Part of a small language model's weights: 12 layers.
MLP neurons of a small language model. Each row is named by its layer, matrix (gate and up: input weights) and neuron, and shows model dimensions 128-255. Each number is 500 + 25 x the weight over its row's rms, rounded and kept within 0 to 999. Numbers have three digits each. A neuron's up and down rows have the sign that makes its largest values positive.
A block is one neuron, or neurons of one layer that tend to fire together. Before each block is what it responds to, as a language model described it from the Wikipedia text at the highest values.

Description: Mid-word name fragments. Word-piece tokens inside multi-piece words, mostly surnames and place names, e.g. Mažuranić, Akuffo-Addo, Matsumoku, Cliftonville, also Remembrance, adjacent.
L9.gate203:494485467507538508500536539544522491527485502443543503489458535499516502521516529497502504482526512527522477538501530493499495488473502526470538503504502517494525536485467511488474491499516506467514496484504510527506469486534471506518471519476462522543490547476524461517546491481506525482494483479519482504482572475436493469502503515490535505500480500512513522480476540507458441483518
L9.up203:496483515503472464488509486483499550531504495540513467465501476490511499517472509442487511471483486547488490502502519507519521475468489490506512429483543496540464467524510482490525520496475510466492512531509526529479504496449515496482525526484512473485531490505521482504465537511506552502536503481478523484482477481533511512488442429480443522526518503485499517497547502475501491494480
L9.gate281:508491542472499465520537459521515503449442498468507492489501533496516473434502507469517488498520512500514483497494484445529514506498505494459511483514520496504524491478494465516478510490530525548517501506481445525454496480482459489522490509491558510509468484482546449493548459537491529490502526503500495485496486532471487474515493495480541494470507512514500533568499496502499496462492
L9.up281:507471492556491509492489496473508543490507450501528490517500440536474489476519499482507510479513423501479492458449498483501500504522531524496491502488441506516496489528489529489510447535528477482513494497501483477490516485491466486515468516509532450537498495414518511521513474524528557502513486492495471510486488522478528490501518501480484499561560504511525545543511514512473489492491
L9.gate530:500471475513487491470484478456498506521522531462502500511524504529531498525505523498468503511500464534488551490492507442466495492502462530526521481504494471533510477477520535516532501494502481480474488517515487462489493510466496449473487511574501451532523490504523505459491534480513494497468467473513476481481532479563485492473476490516453503474512481522522526519513456461501491492452
L9.up530:504511482514497499496521496488494514505522491476500544482464506524467531515545494516518500484490498532499516452494516479554493498458475518510518510480510510441517495539452484528489449516478496514531475548513496507478541456511549479519463489515491504516482509514515542472544519508505501509474517531484521497506462511489502529484464457491467465509488470526517513530526486507456525526483
L9.gate581:478555500538505474506506518509502525451502470501510490519507500569488497492508515458543496466528490494495495507513485521470480472451467528501510499508508492479562505538459522520479521540455483477513461573470518499495502453547502510461502473544496520543516509525452507528522448504537534467534496472513504500480494511459519530479504542523477477496505522532466484473534509505480505477488
L9.up581:533491512500495520507510496483514533533538472503521456524476506516508519512497495503476510481492506486501490474474507513494542492495475512523519499440498491524512514500511500504477532519474511512470550514475486540477483532490512513502484526503515507539503519495464452466484493481488472491482481517494486465462524473508529514519492489491530483498511531495504507554482492480461515498494

Description: Inside work titles. Fires on tokens inside or just before titles of films, albums and shows, such as of in The Legend of…, table pipes before title cells, and = heading marks.
L5.gate107:448530482474450540527479513468458509499519504470499496506469532503516488511480501513531513492493499477482486552485464450444553526486493479465470527478530498568505497501433492482487515448532532534516501513464537511519494526485511498496502500525542507509489526462527516513457491465534516470530488508527527511456494494476501516514498500520500547499490527480493508531465530464502486489500
L5.up107:452532458461475512505511519497501465475508515511501544528469502515501498464506510525505512493482475507470514492472484484481494527521453473496495532482475513512523503533479548494481488470511507530503485496446543507479492512500495521525492494548540467497561470462547464525476520506523529437512488514496496509481494467475509500501515496513496521565504516489488503539458509463476527485489
L5.gate314:500507453505479516494496522534490487492507490479506513518501488525495530494512492487555500509473557512513523465483487495545518494508490496518510527506492515534541469491447497502523508517498524544499442475492493472495492503537475496528531490501536460486530502517510494525516524493540512492488539484492492500509481494523498493495547530503532500460494541504500545500515547470496504494522
L5.up314:492502513476496528513538512508498518533477484483498502555481455495490506480499471514500535521500535483475488557474494474490521524496462549489533487509530490501498485509498523534468520515471511521488491489500493488463449480455512511531475493491503528482496507512498483472530500497546496479542490514496540468514485505480494525466490437484504482491484510500501542524460535485499507508511
L5.gate515:471520440533466514503495501522494492520497493412483529489485488488500510538514467471492489470499511513493514481486505493468535461455498489437484471521497538483474518505509507494454439494512514510507483573509498467486524477486488515495523525524512489485482523486548486504495472534501511465524534442532535491508505524483470504510493486502511524530553471508523537529480499491494468491534
L5.up515:478525527528489519496465495481543491540515533470540501487491497521518534513501537512532539477479541494505505503503521480490486512492475493426476497520503521475524538469542464520475474518478524519484494512496524513468504472507486500478503482544499450504479457483493459486471526505541469529505478475556492480480543500499524523500463481527499535503516487492495489472471442522500490476510
L5.gate536:511527515515475485503518484472453466485493505479482525545473489523477489527513493493513464545450450485518526521482514460490497481432473463480512493522501511538528508490537504501405479465499538511514479519516515470439464508520496507503550461471515510491496512508486470505513522478500526520485502466498486506482496489493460527514521498526512472462522479488510484516554459504510526518500
L5.up536:555506517507504506541507478494502539470519472500451470540493508488478514487483501505478555458482460428516523530486470484553533479469486489478542477519500506556474490523527466504476465449506526520474494534496520472506480504541504531516498512496546540498493494451527522514509527507516502499492522473486470516500520496544511563502488514497532529542512521517515503518498521503505511480510

Description: Quantity number tokens. Digits and number words giving a measured or counted amount, often after "about", "over", or "than" or after a decimal point, e.g. 20 cm, 4.5 cm wide, 60% of the vote.
L5.gate41:525519524508481443459502509462469483466511553453497548505481543498516522487505540517456487505500483484502530519525517517524524508533445526522496529478504481494477517489466549475500494499517499487525449542460527511503508514460520466496496550462512518505512469472516487521493510527449484510524441517511486491464509476538515547464525485508508519515507489525513475537503511499477508537483
L5.up41:525514540532483433482511495449506477462537532491566536496546502477482498495514504523485496483444522530475498525513506542482503507504499515486499462547507499468547466510499498469494486504502552455506510494470460517515503490450506487495514475512480490523542507467552481545522521503438481506513490541523525468496479498491476543481502472492511494528440531523487475505465543495490549522515
L5.gate196:442492525500469497515481549508544509486485577524521514503503575441501513523528496478554499514530495506493489539520477498506496461494510493466521526495464508488530510494505450508460482518536502490524509486470504529496508500472518477530512518510490511511482524515520529494502516485521471477541485520542499501526484477477476508539519496501515518477510511564509440494494492506474533485531
L5.up196:538478569501494514490503489518493519526498533558519527501512490444483491469442446490472508534500492465517514506497483465505482484478555520499519514477500503463511533490462507518490521546511478450521507512475546504472513474513497484497485486460493519544471539487516517476506491493485523542520510512518484484484496492473495497503501487494457491522489499494462445495567491516507532517483
L5.gate279:531486518453458505542533466545519529471552465438498489540536452482463533539493514527531496496489484480459499577480490510481521504510520517489456525502473488505502528514471501500523531535531529448506496521480478516492483489523521441508481538497497496521505500464561520488533533491505516441521513465520503486489496484494549470493474532481521484490468503504513521539505488534494499488513
L5.up279:530503505498528466496447544523529474510487523500489498517475472489484485483462535487501492472496456449506464512558493498528516572522516450518515517501514510481490452470497487462494457534531492482465462472523519509456490500465473497473507498496476526519538500475501503504476517508499473523528515538476536522472519487500477485487536468501475482500490481506452489505514506458503454505538
L5.gate551:463519504477494490472488493477497466456512477489492537523534478460479496536492492501520515551540521495462520523517488438519486503512520494468499462474485474481490478514484512516489500554575517485507511551487539539497505514486517467518483503450526438566526498466457525471486483486521502480518488490478479498486482496516532500527505471484485521512522514522502474523525481536456549481516
L5.up551:526489537515488506500502472484496480441476487526474549540508525520442485503516466489477518499514507489522509508471483418514475548504559483496540500486493509453503471521494481517444453548546487492503489471455506484500505499454497470494503496493494471512471524477498524507507537539496464526515542515512490480517478489460511451508556485483485530506489481501510509541538474508506515478467

Description: Table separator pipes. Pipe characters inside Markdown table separator rows such as |---|---|---|, plus header-ending pipes and the digits after an en dash in ranges like 1883–1885.
L9.gate46:503466515536467480495492481490509491547490508465504477468532532490490554497515466534528484528532523485462550493542505512531485480498466455540516533503501527474506497541508496460471528518483496520460506507491474474522522526471472496457507464485487514520518484526465477560490459519532474545491494501503495500507482503434499527533522508548514497500473455526477524566524502510467498484507
L9.up46:505473477489473488531507516526546524514496514480457497512550532504474548507534509510475468545567516483530494540497496495500540526508526463549501471485481497447505526496466525491508501493524486449472522468513496469490477509481463462500548477483553501552515515535515501496489484520503504478498466519519513480496461502516518511543513480546538523509474456517515473516523525476503501489494
L9.gate57:538477496490519480496449490515531503450473518532457528546506479483474471499488513496484486526533483513479543516479484493525514500509517509525496472497521494473540510544503502485509503517492480498520498557476503482502508498497515464486550505480504486520467506464517504439559437517493523535531484499492506506511485456499518527525534495550516446481545480443531454543522507509522485471503
L9.up57:530484462506497512547508513538518464570496493517522522522513534497503517552462496522512492460505496487482502475491510464510504532482517448498474517484540506501542478494500493516508459506489498480511467525492569503521509486492485418518484503498535483519458491477547488518513515523508529527519457529467508486500516508507503448511522486481522511488484487483531495502516481523503513498482
L9.gate257:467493508516513514472480495470502500489493442472484502517471505453527554537507479520509493498501509509488525503519445549490530500494519425522478496535505545502505510486516555475511519510510498498498513474563489535562545519526464488468505499518509518533469501505479466504470523474513529501486516477485512490488507535477458495465509519498508506523504457488521499539518491499512472507514
L9.up257:480524512543508467514524499496540523461489487507463432470524511509504494545496520511499511514494472463479497540552470486503522509460500452510461542468496496483508526484508509517522494508491496478485497472486482453501486501489490532499500521479506489486501479500520465495506491473527465493545539497473480486474459520448528518518492546546509527465494509458478527533522569506501511515497
L9.gate430:499516508548495479499531515490477491504472521491535492504529484528507538503474514510508475487489492519534492487574483475517499527490520513511494512482467521519517540518469508513498474536508495519479496502511514468484470483491499552490507521506519525521494520499483473501483503502494475488497503489513524513504519506481506496512519528532579537501483569510502505502502466521499464499518
L9.up430:501470508524559522508448493519520497501502471502524465546453465459487503497501520505510536526498546525500484490480470468452458496484461532503437501500500489485476457493538507474469481493475503568464524472479488497485512514484486530471522490507537489491504492482488519470534489566542496525477490511452524519476499495522476506507503491455496520556471506516444503484515475550442481451480

Description: Mid-token in abbreviations and numbers. Single letters or digits inside acronyms, units and multi-digit numbers in technical text, such as BiTEs, M.B.B.S, kDa, 576.9, 3,900.
L9.gate55:521508470502496497518505539517527468471480545516530490516472485487518464499470420497483484474508490503483443483501552463514523501560533493483520498517463470503523497488533505483525484470551501466521479516506451481503553485496491546483474488517492486527514501491459505512566564534493529530554509485448526489516527486499457515529507529506514490470466474542504477472494500485473499480506
L9.up55:489534522494482485514548526516502484514477499526508496521477520464506513477445505489505488461520493507495545470517528462558510529520505479520478530495479526562486494487490534501497505504493545481525522503472512509532502523526503473483515494523468535506487481484493490496475509495488508478517511484498472508453517555488504481520515481507510510456504472549495504495480495504506562477512
L9.gate315:502502549517492501495544500517479489448473485486495519472503496482474489445473500466461521543487483508504512523472506495536517488509499507511481499531515513477502494524491531477510514488531456533546486468482486467483515540509460507479511482492506505511489558516530493523480512507518491505549501527483521504494550522478441485516497511560508556503472492523486464528489529513491494545502
L9.up315:565508511523461479517500482550493485498486508492484517501483497445527461501456496526500479539508487479474509504505517487578534484499508504523501476537509520499487512494514535500489437486500524518508473559520534511489522514475490549487486511492560502514497526501528444531472490507470484515546508482474498499531548494520492499496500494522516560517505477454477486498516499515520485488518
L9.gate342:499505496501497502500508550509426510520529479502515507527556508469491471527450507506495480483464519439516456496515507512504494547484520493512487511470507511489514503493491523523500502499529499488485466505537483474476534505494461502495472491535525529504509482475507489489463508468477510475509531509510492479523507494505508532520536500520504547498488464491523524510541539530547486549512
L9.up342:504506477460506505496514477525521484529508523503516504505508530475487510528473504536503528519510512514480540533471473501520565547517450495502511437499504466474471461477483521512492463550493468523503451519489510484494512476468555480503534540514442498522513523499503476505548517456480507545522516492475543515485508518513513509486468471521485532526479528519510507518515522537518491542453
L9.gate507:550506490514459468518518486524514510470423511494467517487495524500535499494512506539459519533499484502527551500473538496525513495493514454542528491512482485521477515552502490512520529468492483489530503512494502544489480509486516504494538501531528518510522495461462521494505476489529506470535507475476519455500509487475493503486496505489480494431509492483489528538511492493468492537526
L9.up507:459503543488467492484575470471480467495521529507500478487539466466502471475458490515491511563500478479517472504450507458496524533515500481511501505500504496513506487510507493474513499457524482508475522508491491473493465511499520569540534501494481493494514521469468483518493507530495461539516474442436542499512539495509486499501518491516497491487500498477474494470486480485474461519540

Description: Numbers after prepositions. Fires on a number (often a day before a month) or on "with"/"on" starting a phrase after a noun, as in on 2 May, born 12 December, structures with.
L4.gate294:510501498544506526482489514505553511467501448498534493509500519507501491473522504496504474551470481512470484480456524511470543492523523509487502526495494508495495534501488533522535477536518499464478500516510525536496460523455542505532520498511488521468504521517467469485528506472490511478549532466464475505505503501471506507555531484503533504477466477514526510471518500467473469530514
L4.up294:527496489499495507473486477520458466529534507508531522502540494503473493482480509514519470514466480552491536462496493480504498536499486510550474474510512474499504504466504528475516535473449496506507485475551485525470458512496511519508490459486502434476515489498495476523478549486518515534522498535451519512428522546495491503522510515529514465549482477496504507499482514470526525513522

Description: Slot before a proper name. Separators just before an expected proper name, mostly places: infobox colons after State/Region, city–state commas, "state of", pipes between month columns, plus mid-pieces of foreign surnames.
L4.gate434:496516522467543480501517486472499548484506479478520494551469497510506527467522533499510499478476492507476507453469464492507488540484504455508515453535498510496564463527489510539508463485479499493496518515523532466528522460523510504499493486528503515498483494503523478495505481560527486513515520503522438480508529503476482467503472523492477497528530514483519548488538494491492465460515
L4.up434:534457524517478514506500533458456539512497492505455473505546517505487497479499537523487487457490480491472488515464460529498484511488505503511530474495519484530483472539538511455535502480475439505482487517516526493504517474495502529526491523517479465514468507461500527501499493542487485487473436508487512479480482483547505529522519528508515517515480534485545453533485523482512521480521

Description: Markdown table separator pipes. Mainly the pipe between dashes in a markdown table's header-separator row (|---|---|---|) under election and track-listing tables; weaker on first, career, th.
L4.gate683:494494482518522479499504491484511491484467516498486535510513528477486517574528489519497502508547533530539528495483512518516490530478499493487456488514503458509459456522541505509492498480470479458495518530503553496494481481516459478543522563521503489535515461531493468475564527502468482486476522513511474487519498517490510529494484507507535520461510511506488509566498509508467524516506
L4.up683:507475511495509528474519500499527484459443531485535511525482485478498535548498509501547502509519507514558517523561525482485514479486477497504483531518504468492468501510505494479503506474473491447486542528491528498495488514531466517540523535511491497488446473496517454499530481508510444499493510534474468501504542494441496495477484537543535478489485478482518478540517488499500539482487

Description: Table separators, word fragments. Pipe characters inside Markdown table divider rows (|---|---|) of election results tables; also mid-word fragments (Tyr-r-henian, prost-ag-landins) and date parts (14 April, 24, commas).
L5.gate18:502481519504524508476544487489492502448553488567494470493478523515479494482453515511525533510479490476501493500510528461527498489516515494467506551512500499452482511542490474496514516474469532513522548521502457499458529491509495499562531512506539483479531456508508467490497498523466535454525464500513518506489554475496511512527489489478576502468467476527483518507529500539493454438498
L5.up18:489496484464512512489477483453501502508471466475493466466538515465521510544539497538533527502499500518528480515543509506465471539463464517500489521506473496518521449469515489496492485478546478480488519482497480514520509511495483486508550527519506503521492488539490468512482505490513536525485530554498513474491529513450498454505478533534489541485484499437468505495507497529455459521494
L5.gate275:478465511488505514498477484485479494447485490484504486509522504470513475488474494531501541483503509519462534517493488497503457486508468537478492484541516479481481492558470492484510518474510507487498483465489440506515546470527480468507471512463471485494480537437495451545528520452494498467518499521524500455550534488511438502474516477508495512478492509478447509538552514508508466526494
L5.up275:496482521522540495519528508525454449470539515504501499546488469493476513455476449495510516486485503492503539475553504477531487477479494513522507515531477486466475468538505475524514498502506476454483509446543511502543525461528502468553461492508499468479530501478465468506488496492480485489542503501526490455515516519523478509476487505508474503503479527492427502532519454464509522483450
L5.gate277:479515498560502488526514520550546495470487495527534496502529482485505481473480491497486527460522524504493492488521529503492523525533484521483522510500520499511502494533440521525506533534517513564491479505542526459510496458513495469511478483548495526534489457512514469469543500495513512477495472480481535493511535495509434525464497523552499490509538476543501534528532503460497490499450
L5.up277:487502494497498536542497480507460542496497493517532504458525475494507531479540561539501526485490534561532497467529487529501478474501542490484519476507501488486485478468525477511531501484475508423519491475535526489511517450508513513521535465492523494508480458508528505493468480498520503503503454499482514528478496516455468485468508511510504510514432510497509513494463516494519482552484
L5.gate457:484495489481527508501503492570514527474485477504527507508497547505519508530491500514527525536525493531508497494527461475466493470521525498481479514538507493479520508548508516505495502514530460474500482466521493523477522519551483501476446488500468486491497501489548506535431489530519560513507450532503513504513479512467466527534499498502510500516486477516533531561485513475496524499557
L5.up457:470441472506532518459502524536494463521469512503527509518527522458510512481516519499516514462525509498502490474504470501468494483481498491505521467477464495491503481519495462528518481460484519501509513478532484494494542471552514512528463514507468482541468487558523489522495518503476473537494463496471503482465460498464543538474503487521539514488503476511475495508519458455495492510520

Description: Inside titles and names. Word pieces and words after the first inside quoted or listed titles of songs, albums, films and books, e.g. Al-most Heroes, One More Night, Ambition.
L9.gate278:527473501548464504477486546531513520500486495478515499480498481459487469505476476567498519538513489507445517510448520506507502518506497492480518506484498535504487469516504516467471472507542457538572504498450484557522518519504460532489548500533464489532520500482511489518527549508538525497477475502539538514512469496502505503528480521515484453492522471529538532493510486482494529539495
L9.up278:518485500519522512554501511483529528482500484484457473469508488474506491460467460538460525477509506543497509545497547495509484516457514505509514497496485507493488476521500470443468438510544512547526531495505499511522529478479520511526495510434511479474516500464493526503529483552542512492475468501498509487524531557460519494485493541470488491511495468491527540506466501472490554503536
L9.gate451:466541508506461469485482509529517506481471451494481497457501471486504503445471466536485509533489527514530502513472489452518541496527531478507495551492496489508474475479480501482470491475500529499545460509514495510480514470467445522529490440548506480483527516496462484492508521531491533499483532513522498506546516510490513538460488488510534499519494493523517524528471527505480511484530
L9.up451:502514499519484516524523493529533503464482518539495486544483503527509492478522499488466517501482535535518537537464516470504514498524501505471493479534487540486501488481420501525451483466538521522485494508467463502476447529483485517529581496529512476509449525500506446526486493507477507441458469530489528511490501464483497496514500482502537531486524506489472496486485516464538537476531
L9.gate476:484500545455445516524503566513507504533487506511480496495485490478508504496460533497473458542508494503501486467523504483519474538517503535486515513513527536485522494503516509484512493508492491491527510510500513513483513531476449491513460542495523495530497521480495473552496514480505524501540498556516511492495518496510510493520512478503511534486522512502513502534508464502488479478513
L9.up476:481521499517505549530516512496499512469460492489488509527484509479503562480518539492449483494475499513507503552478511480516546513473504470465456491498484543530520550536471473487501459510482515497504482486538483494529517515476480521465543482529486554508543519500495487492564539481499540497494498522484516513501466514485500524513497481476500476506512477494515539459493565544481477516500
L9.gate556:476473489509505503466463499497540506503535496535486445509517494503534480506549501537519520513500503500487477543471493521507492461493483528473479483494462523505485482510503499528514486470473529492510480518452514513541527531453484511521504497500515478483539501488509504505499485470524490480522461485506502500484487437494530478461495514522473474508455505560513510483492465535496493483554
L9.up556:498488456527492467571524480525477503497548532505521501456503528487517469525480521478483562510523455503526500535478511470508515512510529469520463503511507489485510522529505469527543461499476486505483514515499495509459521505481507460535491526527552430446497479551473495509491561504508502488512462521518540498465468507489535505464498500530530472544529513484472517507487557485514507467470

Description: Date-leading tokens. Tokens that open a date or time expression before the year, mostly month names after in, on or a day number (May 1857, 17 October 2006), plus after, following, since, and summer of.
L5.gate82:470529496477395460539486534499534516504526465488434471488507516467518511504485486468496471477502491487525480488465501508496478520518480465511505455523501440500513526473506478541501518530469486491519519504483522554554497521484493526492540506529501494468490465494526521460485498492470533494510511514478494511507497506481488511520505516477487537511524491491499512496488549497531504477546
L5.up82:435523523526500501522530485501524450515489440515510497480483525500531539488455510516505504488494491486525475494513490496492523536523505474517531503505499453491482495495471515475547476530523464524527465481500505487489552483478451516475489508440479527464484510538528487504519556465484507480486496491459522488518511502508522489503489530488483514460475468496502531500501517523508453513515
L5.gate453:505461488497483499435492502521548452512521506546480501514499545478541509474521531512511551523526494540497480471543501503542466486489470492463505480521528513529475469495475497497470521500474489504499512505531481493483515503487465504465519493515518539520493526541505447501484432524468515486479539551498509484467521464487454499515499476491472478501540466466509477512522495499460478533496
L5.up453:516458524442487475487523513491534490517499519454479507518522536548502481567507544500496559483508501525490475443509523499542543471495531407489515472503499576496496502536457506527473469480491507498460480463502485489503492482500513543484505471498520499470508579456508497467503468518532493498480513512519542472544495459535523522483556512529486516495500476489524535477520501504468512465514
L5.gate526:477492554525538520510506482528514448489489531493497481510485492486499503541477523506489511489519552524500503518541461508519463527509505501500487467467519482517476507503509501526495523460481460524555475493513511511532489510498451503508465491538528499477488507482551557509507522484519471529509538519551502550514537534484467536506468519527489498521500476512507497506524534526555527514510
L5.up526:505486518508518514503468488481474483506520463498463460542459463552498485507479485517536460488529505544511556516520476507474534463535491515496521477480517486481485498496468478525474498488486483532497487478484522548537470479500484492486518488493524501486519523499488500489535530547525518491512527488497510495489503488490497525532451478477477498501533492484502446506548485462512518497510
L5.gate657:553490478523505513484477498456516473495509482479474524492524478464538521517496542504473501469519513485489525459514482526466503464512441470510505458534496507480506475453526478475533543497523481473511472538499480502493507531504535495485505543501502515452477517507498471557501503477464530515487515529515472491473505483516495514483472454480509488488546501484456514508454510503499515500520
L5.up657:474520482500470507473487497510536514497455528496474514474481503547496511499532537483500477488546486459482525503470480542509458501485478487534505497477504509546476554477505493503467519529536508525518526466486468502545473497503521567475476494502452480482514522572504538468507520559526503495487479467480500499523525443498448454506549476488501506472519497459496455489493516486495500459508

Description: Date lead-in tokens. Tokens just before an upcoming full date, such as the dash in birth–death ranges, "on" after died/born/took place, or mid-date month fragments.
L4.gate501:470535516520515507453484523485493477505508514515511496482468516525507515487493505501519466497490479512509468482502475460491521477504487458466486555490549472492504508482482517547471470522495530518541517534464551517511491480495503529489475458476496529539483561555463496470512530528497487504488482511515512516488535491495520487533468502498483532555535448506454488491492517449501474461497
L4.up501:498527493467488491471479489510508503511516550518552464552477515497521508479508441531516499529500513534507433471514480477544516451514509468494482508480479463521493524512466497491469464521517542493508503513496503512514502509479536511515497523472485482539529525488530541475489496493539491499519478498511512527494553432461528490490481531513520497512493473547490492478532502432497482471466

Description: Full-date boundaries. Tokens that start or join full dates: the dash in date ranges like 1874 – 21 May, the first month or day after "On", and table "|" before dates.
L9.gate188:471479500534486505495474499496495528508488500523477509540476542501479483537548495500516500499520528516500489483512497467523549495522549510459501536491515503518485555553463522503498494506546494496495529484544503529492517515509516525493465514510474469500543551456503492492533420493466496490504506471540523486484513493502480506500465473466543483525520435522538539488502525489520551476521
L9.up188:489443468525482505478513483520534541517480508475450507496481519453474537549495531512471556519491496525475488499495530522485532502481479536503469557500522558488502499471507492520487508491505507502498512506484504507548512514520508516483485511522479503518501508482532539509454490517539485527500513532505492484484516483527478506526492521486504506472511499477480478504461505509461496517440
L9.gate274:473503508543490477532497494514513488536486494472509506520490509462538530484484537444486461494504538489529490521505466475510519474486479452470495490501512478558527523518491482517521524497506499546507510474507473558505518518471540482460490535499463464528482509491431533558526477531491512497460493516560514501475487476477470500492441478482475515485491513513489505495528531486491489489514
L9.up274:484531497525473517561508459483496534503467543482469492480470544507521498499469500521453462503492525506515494512536537477503460516489500481464534474480550524504548515457477488522467518505547491529469528486516514551523466538510498518477549490496524476490470487507464502530505461500521484495495469502512476505462478475467474504522478502483494477506504509525533533516451502497492496516512
L9.gate496:495488505491470499480501468505474482512510507513455469517480528499512506520504517557539459497538497500484505479473498467473494468506465447478496494502533524531520456503468509525480480506527465512467477474531519520489499503531478532467512495473500464499525518459493522492489489480475492475496499458516480519468468473462497510491517541483472558481523466478464560475493480503528477487481
L9.up496:451560523529490470549490539464509513492496488524488486514531506459477527486520495539524478481512528490524458500512465506514498547520510507489502530461482474531511517500479494497492472486469515469510490543507472502529501484505513512497488531518510469532493499534507516548531513465517499504518528484523505522465480482555528501467472460509498527523474549536480506489483552519546450499503
L9.gate511:557544496536491490478561492467500469446535486511515523514479517511528462522465529527500471500494503478485480512539503447493495479505476521514448506464502516484491503512522513516496492501508507480483490564504431522483494531497481480509504475480470519479539486510523469474506513476517518504498462462526479545465514509442520506524462503492529552482524486510520506513456491500471493467508
L9.up511:486517477468511464504451494484490542513515487454464527482444497467520521492508508510511494505542490539484487488532489494554503528540474472503504510548505479518512507463539480515492481505512516546472484551509456485480466496496517494519518468516534478521515507492491524500505538475559498535489512512521480503511533498468488489484514518504481531497518485497513501470491448521485483509533